Part of a small language model's weights: untied embeddings.
MLP neurons of a small language model. Each row is named by its layer, matrix (up: input weights; down: output weights) and neuron, and shows model dimensions 64-191. Each number is 500 + 40 x the weight over its row's rms, rounded and kept within 0 to 999. Numbers have three digits each.
Before each neuron's rows, "fires before" lists the tokens most often just after its 100 highest values on Wikipedia text that the model never trained on.

fires before: "ly", "il", " to", "le"
L7.up349:495530586534459550473463442510450532538547513543438501530464513536543544471421547509526503545542403551473547478443423530477459473478509514494457434502511538456556438476556484449400488487518471515521514466628434567552510495466539490515499515527474524527488539540456429566501514492507517508573509524513556386538504490560471485463466448452576555437443569508460487535495460515428492522438
L7.down349:536498475507489535547530547453528418508618434461490529495461532483475521469541546535489501518541470550498507508449470512460525504490464585458582487463461463532425484539475569498482521528502532473484434427491568427491563528503504475460565506562477520500487550565477492489480500547534455542523467499520469461467440548441427505513493553500580544456464475515422485547508419455486480446531

fires before: "i", "uk", "ik"
L9.up554:460402458482477476440561520479497497446522499523469445424454420467470467525499518531516506483482528483545505499430489494480440488525518511507507553470536446504534477521498557565541619479456548502474553506566544430424468516539536510527590491496445483539512526542487482456511501491490434529508512489513532525571564539541444497513512519436514474439530487581596578451509480482488484511448
L9.down554:513471467486560454546542553524471455486570482568464497538541571558487487494502513464537470527532471480459551550501536466508533456561545453541504524473459472471523564496504442500556445501481462462451479477526476530479518482534537446526432441447464436487450494444483480489453448589483526472434439442531534481512502440521521515508493476466527413528514495592404542421463489435508501512519

fires before: "ed", "ied", "gan", "id", "oc"
L9.up265:500528540543548548472454539455496490520448527572444483515519543541587469582525496513533473486436435502531550506482525548496538472513506485530525474494537522487470518527461477544540569513517471478492503452561506433461411508568569540547450507423495521461541573549497466502504536540487476491495522467471448563470507479463484468562513538510577531530444537505489421457525457525446431472554
L9.down265:575448472496432527433524518504457530467542450492530482455525466477508497438507451463509559529521534523525580516521483574523496558441501484516522457551394462544600479511565505466458493552403465487510499467522469490540531536518505489455484482491534448421497523425513466503439521600510431414525488508572548474512534462518498522468587553526476525445542546534565556464497445535523542510481

fires before: "ver", "te", "ased", "en", "f", "m"
L4.up377:493535539441446489482477527549482537568573492527483551514496491448471483445490406524520531515505494556486527536485481566505439470493539557482533454517452541501531491502569426502525519456487532499486455504525439432499388510516507508539519517466497527460551466518514543534501440499479526581473570461484548481444540535527467483491542593483585465541491438578506525519504561451494526455557
L4.down377:478468516544508516569495554517491531543551547537471481534518489464527505462513554496591515500470482457535579574485579449444543560496512462522503450515557513488510555560475480491526511525554478412543470527487497438520433498471523514524554585415519513460531557520528495490546498566482496543474531512492525467530424521412526454478475540457483528517461511506501539456466511478452488530481

fires before: "ver", "ed", "e", "en", "g", "ing"
L7.up131:504437547532541564583584519461463553500574479561518503532556564530508462493490510541434495490469487439449470502504525513520462507485483445501538507532484442502543515512555501456538480515504567545491511504519486432502450548535478487474528455448554505496424488503482485453546464505545488488570565522598573498494458424456451523469442520465492458549480495492438453510484559459489511476527
L7.down131:540447547461475508510526500469529487511482498510493519524510518480440513493548504520513551450520499486506445487409440449495469528498463498483478461451505474496577487454452525512407519525499575469571488461472503493522454503495471488492584545472567440437478521514525470539419526584532506496498421548431483471587502517477496486506490543479577528526579553534442461466595532504520512571503

fires before: "ist", "us", "ub", "em", "i", "u"
L6.up758:505487472527534454504502490495546490481534516510517470463535508536408476442499518559571543442472512460511508576493468488452463517515512524463512566557473481450505532529487565514478535560513532499506486494556531498550511520467439559498450500444501445506545454456449453480475438560422546498517523506452532486544534567518556486454485452478529510498511557499501522499562497428422495422488
L6.down758:447527514531567497464451537485482542510476459522448505560524498495493449519588443510439523454436472389465528502451450546471449536449515512493459497487473547482521523501481496475507497526574472449567573421450500483424481495495437503499500528474518469503503528402483495474472512478564523466490481535484589482550462513436458521540499637519464447514482492508545426458521527471481477431478

fires before: " as", "qu", "ing", "et", "id"
L4.up454:489427473478460488549528400473480493498573487480451479580443515430541455586468453507492483470533570545503533466505518555542553550476471508491537548459598476513527507507506510497524508561530532512545490441530546538514567485593504533472461498568524503432487485500552488513536497491509477465498497521459430454558502466555424430512453497496515418580516498492561481489602536560448528508529
L4.down454:529517449467462511507488566446526462535457433496456425560470579542470583463449467519464460561512406488527464507503458509520486494549511463469507552521519517538486501522505446486579503473500513448469486515507537480464502531507493537506547510467476511517496536516517491460476566587499561555479505586545481460494531553456515546473478477494505510462526483493481535512473530483552504550531

fires before: "born", "8", "7", "3", "4", "t"
L7.up43:441616513517535534475468459496530520470484523448553465501517478531412525490531588472518562456497471490541522506476509497578568549481477492515545534489474520481388437476481537507486533535480479488552490471519483460445494433577591417525485523479511557469439570568454466488515529530558482534511514522554470537512533534511484466565470508480499510513530532456472501494480476540518482554422
L7.down43:464468518536436546522580477482478502597531562494589548522476481502495544544509468524488460549587558520582487518524554539497477466500541462528410583466439422509497512505523476514502504578543522507490503546508488451534557524542452500374529440499505472477443471488481476484460498545525484521543460499457428489599491489492547559462506516489496570538483464499449506465471466505531486494560

fires before: ")", "}", " ==", "==", " is"
L7.up647:504417502557572548488552486496473560446431475453534535455446554431544485502504511584524528482484514498479465496516520541497560514564549533534588505569489490451487493497552474520398471521507556477515488536464499461518506466494494515462479501521458517456487565532486495536469527514503522474511512425554476504499473446466570432475580523468540509442546493461420466501498496486493404483442
L7.down647:488502456501487566580502502517460485601474493543471489510529480452497550500449488504471505489524542456442495529490504520453498544457540494460421437472446499510571506484495539542494554527501494532496554465416499465583471498503557556576524443474479497480478474461524480572539496554494503540461501553547511541486437551547434591530477433592515534510481455495448540476541534435514533554476

fires before: "ly", "s", "le", "t", "fter", "l"
L9.up231:522512508531506556576550461488543486418538485447513537441514464496516514530479516472474551551488568473567567454505478603435516553556468487482444466513476522470493433530475602537484522420518539474494482525566508550484537494472559497451474417565551498537512443555492438506458499479579556498538580524540468531476505489515503506543505497567508564478491554431490471508445489508543467492516
L9.down231:538488517420416516479514532557447518485561513512470494435506519485523514468506508564444479422513473513480509557458499417482474476444449499488511509469428471557485432432503495487505539536500459550463501512507435449542543483466469541590591550504528568531486502474456599487504428457499485537530517476472464524519508582481444429508511474535460497509485507476490568423525460515464612495531